config = dict(
    num_hidden_layers=16,
    hidden_size=768,
    num_attention_heads=6,
    num_key_value_heads=3,
    head_dim=128,
    intermediate_size=3072,
    vocab_size=16384,
    hidden_act='silu',
    norm='rmsnorm',
    norm_place='pre',
    norm_eps=1e-05,
    positions='rope',
    rope_theta=10000.0,
    rope_fraction=0.25,
    qk_norm=False,
    attn_scale=0.0884,
    bias='none',
    tie_word_embeddings=False,
    parallel_block=False,
    init='trunc',
    init_std_qkv=0.0155,
    init_std_o=0.00273,
    init_std_up=0.0155,
    init_std_down=0.00137,
    optimizer='muon',
    learning_rate=0.00991,
    lr_mult_o=1.5,
    beta1=0.95,
    lr_head=0.00651,
    max_grad_norm=0.5,
    warmup_steps=200,
    schedule='wsd',
    decay_fraction=0.525,
    decay_shape='linear',
    final_lr_fraction=0.1,
    batch_tokens=262144,
    max_seq_len=512,
    doc_mask=False,
    train_tokens=1215000000,
    max_steps=4635,
    dataset='wikipedia_en',
)
MLP neurons of a small language model. Each row is named by its layer, matrix (down: output weights) and neuron, and shows model dimensions 256-511. Each number is 128 + 24 x the weight over its row's rms, rounded and kept within 0 to 255. Numbers have three digits each.
A block is one neuron, or neurons of one layer that tend to fire together. After each block is what it responds to, as a language model described it from the Wikipedia text at the highest values.

L3.down115:099121136130149103131114141106143167124141099153116117107133185169160138097102144147123138190129107136155110149098138130122101112089162121124136133134119066124133163157111108116136136112124140158066120163136127124163156129117133132132160134118130174143147107155148135150113131120139148120123123137144120073109131188151186170143175141130093094111138185146117101109122135166147134148134100143125142120142081134054134147143135095122102148126102077170161114127125124130128141143108132159137131145132131128116145119156130114128144125114139108128125096142135107134136163142133120130127102105111152111120093071097122130147167148095182124196112114133155117129134120153153117125111162144153120111098143100112127136111130114105141148151170108099114099098077103154128140095118134
L3.down165:124118127131117146078143161137166105153148143131099090168147145149165145097138105132202156124153118141142135148101151169107103173122121149127075169106177130075118149136180125136130149125146123124118149097131122113133097146148138125119128138156152097092153142102120112114134128135130163116135061139141135126107088094145110152122118171139097161135162125126091117119103123163135102139142105139122091107091109119112131115088146112141119125139108100088116161100151119181092120147152144173114119108166143142136097094142123097141101147137136110098149142146144150122132107113152122139121131133131146141112135120121123133097113089121141108089143196137120161105140118138126104102137125137139108122126158080092093159148119120099132118114121156091115119137100134096127110134112143
L3.down237:109153153107129115086087114159117140095151164145099171129145109126186151166122120141115130143159094138089135149149150088119153130145158105136063146139093157148104145120099152092125119148140100076116103139141140151115153138154108148122138141158088084158147087140125126121153136148145129146139132111098179138147120115142113057156087125113134124134111043097147184135120093110137092111086129122105123128114127135149155090120136169101110098127163146104139148184189150139148115105144145166096153097128151169105116163155104098113159107080151128073090120157140113146152083139108093118093150154118104184146124156156112141137129120114155111113156092109128203114109100115133149148141075129081135121133109134118107089155161113111101132156123118153151125094102146146149180132099083
L3.down2905:103149131103117115108114125134144138165161132118108118106117094137124126089136107145118138173137110144131092116136096131168090103119133159143107112112144115098127113109167147125110138148148102111105119135152153148127150150131109134128147134145108126153144086084113151152109149136127154100154146144171125149150166144114112142122143140146136124140094064118151168147111123159161135089155124121162070115122128127106152131158109163105109132176120103103158122113108096095095115134140131121128144172181162121140111097142135127182151151079129126135125150148147136113121128139129176142120133115130095122131119124136111122115074154057119137105126119145110209133127108130113109122144105150121140146132149123107156138122095126132108154116149134135154121110100147132154096106117135
Responds to: Word-second pieces and line breaks

L2.down369:091146126122113121137136075149140130028160116156128112098076152132129125133166137077102134134141138123182135131153115117115151186133142119100126138116158117157103162130117098111130119093168176088154120129156187118119107182170190157159113136138167133178151143148101128124130135128127142129102086081129164144130132146122134143147124130144101071127137127136126129123172144140145161158132101130157120100141143105081169118141120131152117161152130132151163100108116126143117153132117169116118087136147059124110152154112102090130126111143134140153114095138091119105060123147149100118119123136134095118111107088076118134113151157156141143104122069144109126149137121068087133105134100127116171117136123141153143108145102169161127150148104128190130161135130144147137148093115075
L2.down448:177067124139167137106138100116083145140158104127143119149164118157126156132179137143117133119160140106170147116137095122135153130102143107129143129103155101134157146121131147121214080166132129118169078109135151109123111076155128132158107094153090132134103116167105089111147137156140107126135109109147146127137135096128135129126127141084149144120100139128126117136156157132128106152113126131112125131131145132163117102157127145117134061106128118095144104099108110113139155135146148113137150140120120142141148122124153160125120111131134127122120096116138160139162161095128116102098103124101136170135096148114120143129135128106084137146123114125104113142125131123125124141158099097134161103092152121119107164132142088135140141124102194124155136123103171126143135148132129
L2.down537:123161108122120109180131102147147114117135169106096111160115127156106155127123128151149132154107135085115144150132138107110124175153137105121139149106133088154112111114104152167111120145144138126129166123104087139117163159138129118135126141117119165143179100107137127163111168192141130128096124118159123116117130140149190155103178130156147125111100185099138098135076143138134077128112116159112147152209112140120103220185108117129138135171127122140160073120115129166125145097171101133142091124148099152138095174129161130108090092125139122098134114121107141088131120111114086123137128093115132141131141106127132094096140128108146169194097095160115137128153111084111161122156136147109124182072105152131109161092098138143130127115123100113144132092113129125104195129099143
L2.down567:116109140108126119126128128117136134130109106149151141121135211141129120113131115145117112133146118124111146123120109127100135111149095097134056149147108120199090137092095136164104146140118140149150161120128134135174105138115109190110122157117100165098144126098130148137103116170147122156105101104113143118114136095167091123136130153135134139129165149153150121130152116101094150177127134129087183136157153134131155193102106149157133090137125136123139114117158153115164112097137141185108152085143144125120124149103081161137162172086156131055123135079114128137143129116087144119141124121131107124152142122127150087159080156149096139120187141133144152138130096101137130133152164115161139140126119159145114108140096118140133145101128122165130117142153161123055116117162087
L2.down725:123127121110133155145115126143104144086125150129131133152100104119109130119106102146109126145142159096151105104125146095115105153138155098141142192114137069129169148157102124127109130086114126125133127132137120125140115154150133159143156118095065089112140101126126158141118104134132141153120141155135129145127118125118143151151105098160137177125081125126140123124092147130080133114129085077105152125143125170165134115131134124149146077145101144120137103148121136141075134099139133150127109138123107127147122188120208144175102148138135135137137111173118151137149147172143131093151123057117169148123199071158158132089128103142148144154111130128140138173123168111154141121131117135137161140168099143089147176119096159151149154101131139098156132129113123107125167143112141
L2.down975:128126125118115099076106134071122153123154121133116148087151131105126133130093116146170182105141160148149163115147169103103147112143125141116112154122139125175114102094137122129092118121142181143147152137167146145126113131135122096133217151132131113167098151120141124115102086140147175098137140140127124126157108134144165136128147176156144088137148173123103157117074126150161124158111130125155130132127104144134096129126088102130167098130197139166121132175120138108153105163124142180119148133115121184102171136169146118160159140168082186132130133118143126164149157141163084122121133120097116118106160137137184111136116154138092137152128112108152061132103157111169136107129098142149124156136116108130147118103148134118133125133144157180144120155136144148127145105147122
L2.down1228:119111166151158121114094159121106097114149107156101112156135118123122101133114106141128148177098098141155141148157101095161158157135125118149101117108086112120128112098127122151086134110095132138122127134126141115130167106126142155115167115137117149150131127148156154118136133102155145156149109153146143091115128109093149128109104134155112126139114195143143160123117103114119138131115146101097172110113125188107125141119130113112134121134139110118145135089086094126120136163134162100169181095139131120100167074148117132147142100136139110145139139125121135134179133075070145100201123080088120106157129093120122115129122125174138112148114070139133099129109133122077120152085127103165100138116085135120143078110094157104179115133145158120124160115131164116122151118153108
L2.down1236:106117131144140135109104153092098095115148111100121120148122153148117184141156158142086147087137117129134131132159101114118128130120130146145124132111135151112179114158110096128100134148153126131089158124118109142160098140114157124131098103173148137111128089138073144113143123121142115142085119109148135118139103110091105152108122138126114119152128163115176122111145061131170137115142169132120133103147149096117146148134079135116102105090133113076111136102122116131125108148113117112113119104141102154104119139125154127154089104119138100138177129127082126142147133134134070115133149180106143120133182161114110134102141091145145083118098141160109141117109134096177110105101152161113125118102129079118078127106083123133139070121155152139114147117101124081092140139144134
L2.down1770:147130105125112148088146131132143144122117107107168125127137100120123102146114149131129153184108129120136095112138141141155133155142133120155159132128100133146121116126118113140150115124121124116192158144122140102126157110122146131120153094103165133129128157152088112102178128147123132138157145101077160093149148151105135123101152155149141138157137106148152116125092105154125083138179182124146102096189150134071105113139109100133127095107155144120165060074128078072089127173154135137162141134127131157169129106114122133118143119099137109144106132054136131136110076134086112096149144142142136098123143113128097159107129122140135124121085097091121144097151146115118131084143091164149125115133123137102135182145130151104122098174132157108129104135152158142124115134123165
L2.down1888:085125121065156134132086129112134107138106137123098144115130127133174152126140126082145132147132150120149110142056102112098171125096146108133118109109103151136158112161165142131109134160163126110173172169088105132143130131124159164141131157105101133081100129143130132125111109134163110137180122111099115154142106102113142157156135095117158157096129103154136132125122104129092137107135149148130121153148179098143111112158125112126147126135128102123113159130104112122119153125105111131125156139100142138121128108136162141123182112121090137152162151121107122107121078123122130085101089173122113172124162128109128131138117062155154098126117104154106112134150161101105140166112122138132129126092112140104128122162106110164123097121144131117138131143056104132081143129141136
L2.down1992:134114144120134119103109108165160115103126140089136149135118103123147142098121122116137100125096149122162136112139142121123120151118201130133157163102149151133109108131132145138150127124082125127090109100115144161126135091111144127135158131138134128123145122141120111142121152111093115115060131124161141142133112143147127121108206134136105132129147147146165077137111137125138121140102102174151133117172095169072112147185172112086140131142123076142155102115082122107107135159080138118173118167159120153147094157145131128123089102107185131124112106147149151095126073147140141082092139114109120137142175096101106114112120158119129150144107100128097096110159100127090132134141105131131140164112169136095122152078157142099125098137138093103140128148079090144097180176111162
L2.down1996:127130134105138162130121101103149141093104172147133154142108109140132124165167177175120129141091142091095103110152117109116111176080181091160130132136146120138091086144101153135113147142133145142138142156126152116124151119095129156150128200144118126119111145127119078124117126135144094139108120142134108078126133117117167128134109137134102157076116136119140140104110127110138091151102149139114154136170131134156115152102109130133120128149116143125147120101097140115107122152136130145106086102129076131099110158125163131139095157145127124164190079104141136170148095157116124102146117135132131163134165142153079108127145128089132140129120103135142143126184092093109188125158106132132155143117137148104168168142112138147127087152151101081126127107149193126081143101094120
L2.down2710:124113147162124107119134101126144123121099135116103121156119118146136118117129097142131141161118188108109113114161129084093150153119164116141148108127117087153147087111153131153108098121117183122096099134108102171119126149110106164119111120143112171158144079134146119153117144152110161137098102141162112095112135149121129143113112134159118143082136212120129109120098151160112102143132120178108150123219135142134101168163111154136154139117117110134130094070099135137155112124145105118126097136141108101113105158124154162138113100132154123148121119140100129130142119115109107120141148122136156138163175114135130099112131094107137146155095087172097132115143099059120145133173144156127150164115146142120127170137116150143133110127132082133149140131124137150099142117118124
L2.down2733:138096115122138083121125117129136148141163115167152159108127122126146106116116119161129077177118159108135128163141152108103117112123077089152137155094106116121154120117150139124167116137068110137142112126095113117151107136107121144118133114155145134128108129124133115116146141184127157161125127155121117108135127081170143170111139149149154112138074152123120130109139086154099087097097101161121109105189126122097139137143130114142158153155092124155168083121107110116138124105116088093142149130172121146168064127140113164106103089131138134167142116124154133152122072156089139135166095109123093120144132124105159118124155133137102082163088169117112077100162142112160114165130117114135104135145163096076178153132106121119129112120117092165130117127147130116122132179159117
L2.down2835:153130125127147096137115095132138101132098110141108125137109126156108114114112103151097184138122166138152161063122174087084150107139104158121133144109138101135132128124095128177164147118117114152118138113118129136172138122103122127124135143109125097153128117153120180136134161154100114118092130164148130101126101167092120104146128139141125146100122135096162109180148082135095102083143105186133105133133095152105138128171122097149098139109106127133068105145106136157089139154161098124155134113116134077130107111146151161133155117077124110108134074134109147143148093092106122126109108147099127133106148111102145099152173159104143137154121128141141117157117136139156100148132140154127166150152129133106139152125108125156102138128130140104157128109105143134127130103152134
L2.down2870:128091132143109079113137105104142117103134108133137129177117117150131099138155114160114115137114138115119095152156155111102136119148147092126135121112084122133122095093147111165154144156114139138121121171113102162123146152095126149149150149125082153139174118148155138111141138142121158106067102090166142080125147121143144153136161142172096125078127229151167075083131159135116130147107098157132141150241149180138120124175105137156164127132118109147112071097123146154175154126124107128179140104142100096123080150111154152101134127123133127118142111124110123121148125129076135125083116095110136122140157129149147104129171119112127128190125048162124111098131106067140157130178145143110157162160151137107123203144129135138120095123135102119123112107145118121119203146094142
Responds to: Second piece of words

L8.down1727:117108121129124139137141202161110079067089114113131115097102123141183124123123142105125138135140156160144140108145123124170132163140132143186158125106117139144077127136166119104088159135165147127112150155107075092153154173131109108107167146107114117148130126118138128110160151133137098132148112131115119124090104142102104131192149120085114152107152141082075149158107142091098140127130116131155111086155128115133142135103100120118146101109140152117098158115120138119080110171173167132151126169097178096158091098099127115125136117147111113158108154119149150128133099151140128153125138125119156070129100146114155163159178083153099093146123109113161142150122146108134123109136111151110127116142110127139144144147177100157114089102124158168135173101118148152131109124123125
Responds to: Proper-name continuation pieces

L3.down591:131119105120161091156108179139137116171137101122146116142131131154118117128137093066144122135133148144127126079155153144116158112118099141162148110089139115155123132124104118112173183141117100111120106147112095084141117092127162150139146136130132094118145122143129118118154159114149168147154127128116178169077155155113108119131127127147140107155141128103115144171106123124110149135135088105098108135112163135114129177096154097085146141086122123146157152119054120102105149118165150114147113143096156097133155160122136165139125152121100128118127124144125111127115147111115129163129087114142129092148125128119135173107166102149103123078066113121072108169149135159143138124102103138095105129160101117112123120121133141109163124105165141123108181131151140105139125108094122
L3.down657:121086150090119132135113125121105122129139095148104084142145136141097097144129134135114106146085121123121142131159164098149116152128133089124142116086111152118096122129105116156164095150091142099137117108107126118128122125144113145144123095110138179099187162123141176154110085099105106130125140113131131127129172140122147141103132124123182142153152114122091155163156125109137117158143127125110108145144137125116132123105154114166147133119097109160128120146109133148166099109159155087151121159139157133094125140146114142112103141097125152123087125107109172136161153150064152147138124177137148154129122128094144152135152111141134166106136122140140111112131103129127135120139154110147103086092106099105144149136138164140095144131118168123132164125142156122071112120123128
L3.down1600:136124151148166144173142123129107108146137148088140144129162118132135113137118113138106110131039150100124146145137145140133156165128098110128127103135100134109166132148132118096129128111089092110105142143128099135132125103129132089130138131197136131112139086067104148091133154089093126109123132139130135126148141137149105183122126172137155113156111132110089121152076157144158104152153125126103083099151129115132124083089133132122134146144134141181096108110111151151133125149072185112159146160097136107129172091160093139121090171107170126129131130128140112126112121149121168129135126137107101116144142130095140113113144116140136111104086133167157114142160101149103114143124115110138116102206094114118149121094100149123125126115140088127134168150158131140100110143093144
L3.down2797:086092121163125105150184109123134095106125145111101116157094116112102171133106129130128113142155131133094110148120144117177141117134155120177098127091110105149163109131144157155179140094112133110127162102098115071108124127163185134183139103128124115167110134123145143118123126110135089144139160201103104170144166106161117120147110123122111144104116148123122121117114090141119130140138162150119126103116123144171093135094113046118135122127094159135148112143124133157130161108130167116172151137123138116131124134112144175123108113087096138119076132085147145172103123104126161149175114144175133081110132172107133115142122130132098113114076108115146105089130136108128124115125131155085094171107105106131108156099143158069148131117126138137159209113090128092130110120106120
Responds to: Nationality and language adjectives

L2.down61:121116157140100112152132117138102083115115147176147150166147137146123138131128136096144120126172100115131074131127124136125130140096169142116160118135129147164097138103147069089107101205114148150145124179092146117088120112146072125137100130079135166110128137163097106149110114175126147114175144168163112116073117155103124110136156121158129132120126137128123136068088130117184133121122102142168094131092106169148135123116081089117144123146125130127111140144075133086140166132097167121080150169119116134157142136167105106168076166141143109194084141132119106089081133099135131118171137085151119129133136128156166145126155101136161106143121127150158127119111136096128140118124088135131137180100111096150178080089143101123157128135135097168116124110090146114117113110138064
L2.down311:139136153144166093176096128156136096181179130131103100113144106158138112153131142121143159124105102133128167092105132124114139158155112147116154114102144127099127171170118115144141126129101095144097089130112132125071069122087134147128128165107132099128144133153157160119111132146149163120125147126119099152140176077137098123124107081119169120130111128150114153126143139158127166145139148104103152126065162130163142141057115100116119129082136126157136142149140127153120124187150130132127135101141115127174154095117111149129157164121108122092141145126124137126144110103149118157137093141144113108134097110152118139145135162152100139127105110130137129175086133135153129133121132095077115109160110130111103120099097118145130126120146118170146158121132155112124111113139102
L2.down327:150141131102103116128131124134136121155117106131123157096156086131133130108106128137161083102135149156139175091126144146142171121109093156112138103085110156131115182096146112126140148141127121103148131158115129136068123128108144140168123136174102090095159101138104129103087109143183109132131131130110124126113128131108110167115146110143112076077060158103079143124158123157122120159101121135120159143119101118111145146129151140133102156115116112127111151127107125142138116131138111116132103083112122098142127151096088104147133141140073129148114126129135130089155106089145132136103143147136166137109199149149158095114104122099130150134137164157142169135106146107135095113131096120113118131120134139163097121108067086156122086106134127127132173098078098131141155137120115
L2.down371:125146160115133138149069141133130121143172151118115122096144141091149095119109152134118139134176110145102150111163128063132119118113089174205109118184140093134147130132129164122085099103144110139116095159160123119086176177149132135085125132126159127120165101087164122107124132129127157138148175111130132093140113090137132157124130110135103132074153119099125161134177127138104132078087145112057115127131139166142105189107142126151138108117122145101088104137140130135140134134143124152130132070170193124117160163095120103135136155140129131139175136117140137116092132155137116084144110134122127114134115086141178109142133125135129119115136157127112130160117085130123126123102115119116118130108142158124111124107124106112149144172121179134134152133151123115104095150150129
L2.down495:079110048095139123126083130153111110114131163118150107141131094130136167108102147146149123120143092127146118119138165151135128152153080134103149113126145122160162170152174130107151153142141116131053140136137133128142109103110138153123147143104120114109118132121113190103130163162121132147133108087125120172097081117146111077122145109122106108127116144134118156106128137122086146098144092121103156124179110143160162074089137112145114161099136107182132127136159129154110093114118157116134114105134153120122137124109157142136134151088133092116152126144143102134110101110132141152136098169122108130101150130110109150151132124159101110171129089169156146110116091170116122128102157092155169154142174100134080122119124091123132141105132111140149168093137122165128105135155122
L2.down825:133108084156165141105097134170110147133112128090098091146113100152132117118134147138118145127134097083206156130140093143108165129123108141117075144093120098143130141137098194182137142094133116141125124119133139110104132107112132128102117118136144173122098109154076122119123110098157157117178128157108141162147142118115112080128116120129155140097130128126140119155115124115133124139082146122108139122145119119084162128132131109105119117103132126131167119096127064130135162160116115149112108154138124140110105118093126104113114131111101159175115136145197132143142129096157163109165136094120151122122149111064190084118106150100155179129137105180169138155128090123107090119134092135181147135066169145141110181089162118110101073134171153114139129109089107108127129117131142
L2.down1642:122045112154177086130120121138104173150162074141155173147129102062126105133098145184127141136154139163143116103099127136111136139136121136112138136132141106099123131159133140145150144124188133115096127146140122141135109113135088146115129126149088112140157158131147082100142153137129132119181140173098078161130163151131063080126153137123106160117108162109091142081134139153094095186117135117117120110128120100159131136117165098136126168133132186129112152125113096096113150106158126132133104103148137094110145132099121170163134146163137137132156158148112140091140190120143115151104104090158115096143105169134119169107113127149168141126108114152127127126120148132109161079130088146136097102166142060140166099097093161143152114091160127114140123096137146158143097137139122
L2.down1706:157154169110141082148068142136130149155093115138094108144144091110096159072113127128125130094108172119058114160121157117173107115111130125165131104165128144136145149165139111131098084126115100141130068127120134149118120141142100086147125181151152139115127153098113090115106148105087119099161176084176127154137150145140148093134074136121141081103119115124105092209155161133077117125137114140113147133130141122083117090120132149153121132152129134106161108124135085143113121116133120110134155155106135104108148148096170131110132147129139092132135103102124131102148150114140122090103125167142133149114111107160123090098122151119137140123141142127135144133153107153137104096100151099133141133159125088115143142131161127149128135118098115071120089148152110129093068136107143
L2.down1971:140092120115111141163156120124116153117176131141072135154154096199110171120175108138102089137105142117083174140115140151143134124173099156130073108128109139115114127136158107136174126117113102089102124122112103116130166126137121161125117145127152092103128104109129194145156094122149076150140126107139132156120163141117125101137153175108186136128109095111099111151146107163126069176111128135112104101097121102117117115106149136122149156139155120143183126109110108167106099115069163116164115120076114114132153118121137142098123147088106122125145123057118099105103138161111162152145100129127122124155138127089162122136151083086084132141101130145172086097125140152134150110104144118126131101157072084139098130137141145084151118130145154111128162175109147090102090114103119
L2.down2037:142126153110125149130107108163119112134155074094097122182142136150083142139073124117103117161135143123102142099131159112120117152123140132108095136076128162143120164151123139096139125179138150110140105113141105119161154123138156112122100124149154118151150184145149166110133146090168090162125112158130158189132157103106102109138135093134160123154078156120100103173123105109115095130129152079131126113126133107091102075097132125139051150091081132120124145120142146151111155146100111139172114128116128122122145120103178160141151119084145130144140121078121127148152144136165106135122106115165114124198128122089155145122201150122144156136130151117141069140138162157122132151119095125092082111139092175100118171120113124095140168116143121122098145165168126150142142114116113
L2.down2429:133150115095135130163117126120108127132118107104093122123131144148124100141118145106124123108132145157130176150117110119114184153153157105113159097124116132143121174148115106106116167151098131123109137142125074150120105112116160155101147153164114120164144135194133134128137127144140155124161095132098146137079102139142094154156131105134136145162091114094136165137153098124132132188101139135130147152090169078144105124107150146125131155125125146113138152124130125125122172126156111166177123148106144099112096159163127111109172132114157068156147143154121089153134159082129126181116120135152126115146097154040137111130148123120147161150097128125154136148094096147156128125118099134174076116127124129162089102120121110088158136112149104114107113100103076115097149094145155
L2.down2652:165137051163158131146122148127107137120153156131143150159164128115091118129127109141161147147142117170106096148088132160153158173117117130172136168132130151135100150135152112111151158085123105198067114113152130106120089072104137150130181118089134069144127118117129146110107118094146142086138079125126124134127127140165105128120120123128142084116094115189148161127128134110171135089131134127163101182072143184135147105131120118147130120169138102100152141165160061132131120118136149114156111088170097126199130134128150149164105144142113122160127122094104122123114175072149076137092123106097135170130141123111128099115134130115128118115147122144138164127165128124155065107121174126117077145117105119131148133140163139119173135116077153142146155116161144141116126081132102
L2.down2674:157148120180126130108171140108134132109155102126140111157132119117152141119138094162125088130151112124135144082169157119083143068105095103145111128142136131135175143108094128134124143108121128095102112137146152132134082126161145123159138110076112113125114132099102124111061147156168108122145143137069119158141136127129112141101164133138143117110115119121145068114147133113081119174108152147088137146120184092159158169154144083134115119115149154135136148118089088138109123107152166131188106164118153120119147155105122112121156136125146119109163135110119117124128103158142120113109104136092120092145106125101129129127153143115100122134096122074112138144180080143123088105138145123101097097098123141117110133110099108150096129123130121134177127127096110085115112110100088
L2.down2775:156110161135164118138140095129140084119154096116171146123123136113139116124145117142186123101130091097154140117126131163106104118126143122168109122181104152056075114114104113120121142107149109141132144092130153119121105130133137091137145172145120125155129141126112138123138122094167108153166117139123122111141123148151121086111091106093134081126102150137096152139095104111147132120125132104114123076037143144114116114128133153133112102116110130129118080165180157116083098133122110158132186148136171110158128143146182139096130128168161125125140142104133104151142148132145161111116108193134112117098146067183124138143134118158125140173153124086162125126109151147118116119143119107106126156125153176118125123141173116162079112128102130145152127128136106121082116122157101
L2.down2978:143156113143147151196158147114162097129115127111151067162166168165081112150117127080146108106124117118145137144138134132150160122110148130147123170127142117180100144148133105154122105106165137090159122126119120113167118121109093163103146141145159180133121155134136110117132133115136151166143126133123117138130154131113086081134118109129164136109127116121131139124114160167137110116090097157120070162106131112127146165137109116147152147115179180163124100097150120157164120147153126186146108128094092111141155095127146143101093125144115128100154143183122124126130157149136113130133125134128134135125161162144128110098110145114145150127128135120213107116122082159139142153152123150124175123137164110122094078109118068119129119117113119166116124111114171147137101106122115
L2.down3038:184121137136133097174098106148134143119149079130136100129123102149088105130095122113160126129087107127146068098093108135140116133123138114143136101086149098084110134127190127046094131121146182101114093161086123110107105131152115123128117095122132123118154155110144139119071098165140176151152189194104119127140119119115119111082162106138128119136154144133129152131161118121156141135143101103127093119103144090187149119169082122133111146105157119105116155117119095144106139125137110120111160103167128135132186137097149139165124132160136195142159114120133132117136098116136127127126123157113094140078129165138142124165118140127108117114136127107158133176141121131119128117139124114084111148130129127154155122169112098155123149102161161100130189118164100135155124097118114
Responds to: Country and nationality names